Weights of a small transformer language model.
Size: width 768, 12 heads of 64, MLP 3072 tanh GELU, vocabulary 30346, 95.1M parameters.
Architecture: LayerNorm before each block, learned positions, biases.
Training: a variant of Adam for these matrices, 15024 steps.
MLP neurons of a small language model. Each row is named by its layer, matrix (up: input weights) and neuron, and shows model dimensions 400-527. Each number is 50 + 10 x the weight over its row's rms, rounded and kept within 0 to 99.
Before each neuron's rows, "fires on" lists the tokens most often at its 100 highest values on Wikipedia text that the model never trained on.

fires on: "-", " ===", ".", "===", "|", " be"
L2.up1442:45 53 42 55 58 41 49 64 50 41 59 47 39 43 59 35 49 30 47 27 51 45 45 44 57 57 54 36 48 51 53 46 54 32 33 37 57 41 56 61 30 60 31 52 51 60 58 46 48 40 54 53 43 62 57 33 61 68 60 44 53 63 69 54 51 48 40 32 64 49 61 50 42 37 30 50 43 49 60 53 51 40 48 43 49 54 69 41 44 50 46 70 57 49 44 67 61 62 53 46 44 67 54 51 55 52 50 58 53 57 43 41 69 44 54 43 58 59 48 38 72 29 58 48 50 47 22 46

fires on: " at", " At", "\n"
L2.up1567:45 52 42 42 42 55 34 44 38 47 54 42 79 33 57 35 45 35 63 63 44 48 37 47 32 53 35 53 48 48 57 46 74 45 51 58 45 64 44 65 34 50 42 56 57 47 42 28 58 36 33 51 41 51 48 45 39 48 61 37 52 57 30 63 60 51 56 26 38 45 45 66 32 54 57 84 58 47 35 45 41 56 46 39 50 47 34 53 44 59 35 64 56 47 50 38 54 47 49 59 63 50 53 43 55 46 44 64 41 48 47 44 51 60 52 37 59 59 35 29 41 49 51 47 60 60 67 72

fires on: "===", "\"", " ===", " (", " \""
L2.up717:53 51 58 61 49 39 65 54 50 40 47 40 50 70 50 54 57 47 61 47 54 44 32 65 55 35 59 48 59 55 54 41 47 48 47 57 48 63 39 43 56 54 34 67 31 82 57 58 45 32 47 54 47 44 61 39 57 58 57 45 64 54 49 63 43 52 50 64 46 38 34 55 58 47 71 51 34 61 32 67 58 49 49 63 61 42 42 46 63 45 55 34 67 55 54 35 48 68 53 47 42 44 58 48 54 61 52 44 50 43 53 45 62 50 44 37 64 38 41 44 60 59 47 55 48 57 45 51

fires on: "\n", "|"
L2.up672:51 64 35 69 65 62 64 46 72 48 43 61 49 55 41 44 46 43 60 76 41 37 46 39 57 45 62 50 31 44 56 49 65 40 46 47 49 65 45 45 31 45 44 45 39 51 36 50 60 62 48 45 33 47 59 26 44 35 65 66 38 52 60 40 47 36 60 49 49 43 60 64 44 47 42 64 52 43 58 59 62 48 54 57 48 51 47 39 40 45 55 59 39 57 50 31 63 49 45 71 53 52 57 63 53 59 57 54 41 56 42 54 51 45 35 57 48 57 53 45 48 54 50 44 45 56 39 69

fires on: "==", "===", " among"
L2.up2276:39 40 44 59 61 49 60 65 47 43 62 48 45 56 64 40 49 61 67 47 35 46 42 27 46 76 57 33 53 33 51 40 48 21 47 48 38 45 38 51 47 58 45 50 55 64 34 52 47 45 63 49 43 45 72 40 57 62 49 52 61 52 42 62 51 43 42 50 51 56 45 71 47 36 49 56 42 63 56 43 41 43 35 57 33 54 46 44 28 42 47 45 42 49 41 54 39 54 47 50 53 44 77 51 59 59 50 59 58 56 44 64 61 53 44 30 49 60 36 55 69 38 49 40 46 46 55 42

fires on: ":", "):", "\":", "°"
L2.up2347:56 52 58 37 55 67 35 59 55 37 55 55 54 36 50 43 59 46 53 28 47 57 44 42 55 37 39 53 71 53 43 51 56 46 43 55 60 51 45 50 49 55 46 46 35 36 53 58 43 42 26 59 51 51 80 47 50 41 44 59 49 50 50 67 36 48 50 33 51 38 47 54 35 45 68 69 54 61 52 50 62 54 48 43 42 81 53 52 39 44 46 58 58 45 45 63 72 49 45 56 71 54 54 61 59 56 59 58 39 51 59 40 64 33 48 24 53 45 60 36 59 46 45 46 59 52 46 65

fires on: "2", "=", "CC", "-", "1"
L2.up1531:46 65 32 63 43 53 54 47 48 55 41 39 45 39 57 22 47 27 42 51 36 60 68 39 51 75 40 53 44 32 42 57 49 42 58 38 63 44 33 29 57 54 36 37 48 78 55 41 59 43 48 39 37 39 49 40 63 49 53 39 66 51 54 45 48 53 54 44 38 28 58 44 37 29 32 59 40 47 50 57 51 47 43 59 65 49 44 47 42 54 48 56 54 67 40 44 56 42 39 50 28 45 54 67 52 58 31 45 54 61 32 51 47 49 44 47 52 57 41 49 61 38 64 40 39 53 47 66

fires on: ":", "=", "):", " Density", "\n"
L2.up1822:46 55 33 41 63 49 47 55 51 33 36 56 54 39 46 40 56 41 74 58 49 35 49 50 49 53 39 43 62 41 34 58 58 66 37 54 46 51 31 64 55 55 48 62 56 45 40 50 39 32 29 50 37 52 60 32 45 44 66 69 34 66 42 57 73 57 41 34 62 61 40 53 53 47 36 51 35 71 56 47 67 48 56 60 42 59 55 32 39 38 60 35 46 63 45 57 65 38 55 54 58 52 48 58 45 50 53 61 58 48 42 51 56 49 41 48 44 46 47 35 73 55 37 39 44 42 45 47

fires on: "|", " -", "\n ", "—", ".,", " –"
L2.up2074:55 47 35 57 42 45 33 50 54 40 40 34 51 56 46 71 55 43 61 44 55 45 38 82 52 44 52 49 67 66 48 63 77 51 43 45 47 72 49 50 38 57 53 41 50 54 70 50 66 42 45 50 51 54 50 57 37 48 64 59 37 53 55 54 47 57 54 63 30 38 44 47 58 62 50 70 57 56 49 56 51 46 28 51 48 69 46 39 53 41 55 52 53 40 54 42 66 49 42 48 55 53 46 51 54 57 52 60 56 53 41 53 65 48 53 51 65 41 56 31 59 48 54 39 56 55 47 50

fires on: ".", "\n", "|", ".;"
L2.up1170:63 59 50 61 46 63 43 42 49 69 43 57 41 48 44 53 54 63 31 49 62 47 42 46 46 31 41 54 46 42 66 56 47 53 41 40 51 37 44 53 50 56 55 41 35 50 42 71 57 51 55 47 47 52 58 56 60 41 46 84 51 48 62 43 46 45 56 37 40 37 63 42 45 49 44 67 53 38 74 54 54 75 54 43 65 75 50 50 46 44 53 56 49 40 54 42 61 45 44 49 35 42 47 48 55 58 51 53 42 46 57 46 62 33 48 53 62 50 59 15 51 55 53 50 61 45 54 59

fires on: ":", " ", " the", " The", "):", " Total"
L2.up1159:51 42 41 55 42 49 28 46 35 34 32 60 55 33 50 36 58 51 65 40 51 41 55 44 39 78 25 50 42 39 56 56 72 61 23 55 52 36 25 36 55 39 41 67 50 58 54 77 56 45 25 34 52 50 70 52 54 52 57 61 39 43 45 59 54 57 52 55 48 37 36 55 54 49 47 55 35 59 50 50 52 50 68 62 49 57 58 58 38 52 45 58 46 61 58 47 62 57 36 31 56 53 61 79 43 45 40 40 48 47 47 49 56 53 49 63 39 49 49 44 54 48 48 64 50 48 40 58

fires on: ":", " Sub", " Density", " Source", " Total", " Website"
L2.up643:46 62 38 48 52 63 52 56 44 53 29 59 40 32 36 46 44 32 57 50 42 46 61 59 63 48 38 49 59 43 30 56 46 61 44 46 60 47 46 67 57 45 52 46 61 57 43 65 53 55 31 65 38 52 57 38 57 50 55 66 44 50 58 62 60 50 47 42 56 51 51 50 57 48 45 40 48 39 52 56 69 56 68 43 42 57 48 24 50 49 57 44 48 59 56 68 76 56 52 55 44 58 32 58 54 49 43 32 51 48 37 61 56 57 37 41 45 43 54 39 78 50 42 50 44 53 45 42

fires on: " by", " as", ":", "==", "-"
L2.up149:49 52 61 41 65 48 59 61 62 44 47 48 40 55 39 44 49 38 55 53 41 56 54 48 44 68 41 41 51 40 50 51 44 45 48 56 64 58 46 55 63 54 33 55 45 36 30 59 53 57 51 56 41 47 48 63 53 65 65 69 53 56 49 48 44 57 46 44 54 45 45 53 46 35 43 66 54 55 52 48 53 44 48 34 45 56 51 36 52 40 56 35 46 49 44 57 46 37 56 52 41 36 64 73 62 84 45 61 57 53 52 40 62 44 56 45 73 70 49 46 53 41 60 40 43 48 52 37

fires on: "-", ":", "="
L2.up1327:44 70 42 33 44 44 32 49 45 36 49 60 59 62 49 33 57 45 41 58 53 54 36 61 55 50 51 26 46 47 57 59 43 28 58 47 51 68 34 29 53 65 57 50 54 33 46 57 59 51 35 45 52 53 56 51 37 36 65 48 46 55 65 58 41 52 68 47 48 40 52 45 38 35 40 55 43 61 47 49 46 47 39 43 44 38 54 64 45 47 54 57 54 50 70 46 66 16 59 46 31 74 59 69 56 45 55 48 69 48 58 45 57 51 46 65 59 59 61 33 54 63 37 35 62 42 48 46

fires on: ":", " -", " –", " —", " as", " :"
L2.up1229:57 50 51 37 53 56 48 64 53 62 35 36 60 51 50 35 52 61 49 37 52 33 40 80 43 44 57 42 67 40 62 54 57 28 31 65 55 63 54 37 42 64 53 60 60 32 53 58 58 25 50 55 40 50 68 53 31 42 45 55 47 38 49 65 49 53 51 43 35 30 39 48 53 62 50 63 53 62 55 41 51 59 46 46 52 47 40 35 62 46 52 49 42 42 62 37 55 28 41 55 62 53 53 66 53 58 54 48 44 58 56 46 64 61 38 60 64 45 59 33 48 54 40 38 57 47 62 63

fires on: "-", "=", "(", ")", "In", "-("
L2.up2579:45 55 50 44 52 52 19 70 47 48 37 63 47 39 27 38 54 35 38 57 50 67 60 54 43 74 54 65 45 42 40 56 51 44 54 50 56 53 40 52 42 63 30 58 45 49 57 57 65 47 21 54 52 60 63 44 53 65 62 41 59 62 65 14 30 58 45 46 49 60 54 43 48 34 48 44 62 47 46 51 54 51 39 27 50 46 31 53 28 51 44 41 63 76 34 77 45 27 56 56 26 60 61 74 63 65 46 49 51 59 51 39 48 47 49 50 40 46 53 47 56 51 41 45 43 55 55 56

fires on: "\n", " -", " as", " –", " —"
L2.up734:46 47 51 59 47 51 63 69 53 47 60 48 62 52 44 37 52 49 68 39 46 53 33 54 61 48 47 40 48 53 57 56 68 53 43 63 56 69 57 49 57 51 43 42 34 52 54 58 49 32 47 54 50 50 50 60 47 44 42 50 64 51 39 62 64 65 54 72 48 53 40 42 44 55 54 56 62 55 34 50 51 51 45 54 45 53 47 55 56 52 40 48 38 52 60 39 51 47 54 47 68 58 50 40 58 59 50 49 41 50 44 43 64 47 43 59 49 55 62 31 43 35 49 51 55 46 70 54

fires on: " –", "—", " -", " |", " —", ":"
L2.up3024:57 64 49 44 43 62 52 44 50 61 42 43 49 56 27 37 58 59 45 52 42 49 44 67 52 43 51 51 62 35 44 65 60 38 23 52 51 65 51 44 52 53 58 56 46 36 58 46 44 42 41 44 49 71 71 49 37 43 72 61 36 59 57 72 45 48 47 36 56 34 49 43 52 56 58 56 53 53 63 43 40 47 42 44 51 42 55 35 57 53 54 50 51 48 61 50 56 44 54 45 58 52 56 60 45 56 57 52 67 48 57 59 48 60 40 34 57 49 56 33 50 53 58 46 68 51 56 35

fires on: ".", "\n"
L2.up2949:50 49 52 51 45 53 58 49 48 59 48 44 53 52 65 49 34 54 64 61 57 43 28 63 37 37 36 51 45 53 44 51 72 50 32 54 49 55 51 53 33 53 51 40 52 45 42 59 53 46 45 45 49 46 56 31 39 30 59 55 65 42 52 50 50 53 60 38 52 70 48 49 49 53 46 38 51 41 53 59 58 59 49 49 54 62 57 54 65 44 66 58 32 32 62 50 58 47 60 49 40 32 39 53 45 45 50 53 50 47 48 41 54 51 37 60 69 43 58 18 44 47 32 36 63 58 54 47

fires on: "=", "(", "CC", "[", "-", "|"
L2.up482:52 56 42 48 65 46 31 61 62 44 60 57 43 49 41 26 45 20 43 48 45 63 52 58 52 74 57 46 43 48 43 59 57 48 67 59 49 52 50 46 35 61 44 47 53 50 80 39 70 33 38 47 52 45 73 30 52 38 49 41 57 61 49 45 33 52 64 46 51 40 49 56 57 38 33 50 47 53 58 46 56 45 29 51 59 57 43 53 35 54 58 47 56 71 53 41 59 37 66 46 52 64 54 75 52 67 48 57 67 51 41 52 55 40 56 49 60 56 61 56 52 46 42 61 51 49 56 55

fires on: "==", "\"", "===", " that", " Harrison"
L2.up69:49 43 53 53 64 50 58 62 52 33 41 42 52 26 41 59 63 43 59 43 44 43 43 58 50 52 50 57 42 59 64 35 49 50 44 67 56 65 56 43 39 49 29 50 48 66 48 44 42 39 50 48 54 47 59 55 39 51 52 45 45 47 39 73 63 45 65 55 32 41 32 53 43 45 57 54 49 56 42 38 38 43 47 56 60 47 32 84 61 57 48 51 45 57 55 20 40 60 53 58 45 43 34 57 51 57 40 58 46 45 40 59 29 39 60 48 58 40 47 35 43 59 40 47 56 54 38 43

fires on: " –", " =", " were", " are", " -", " —"
L2.up2419:56 45 56 43 37 59 56 55 48 42 48 42 53 51 39 49 58 43 62 53 38 48 52 49 64 67 57 38 57 48 59 57 67 49 31 58 60 77 46 66 54 50 54 56 47 43 81 50 52 40 54 58 42 58 64 43 41 57 56 70 57 54 42 71 60 41 61 56 59 44 36 47 68 43 58 66 65 53 47 41 47 55 38 38 40 65 40 43 57 43 60 41 45 38 63 37 65 37 55 55 56 56 52 48 52 60 55 50 59 49 53 51 62 55 48 40 46 38 47 33 33 55 52 26 64 49 67 42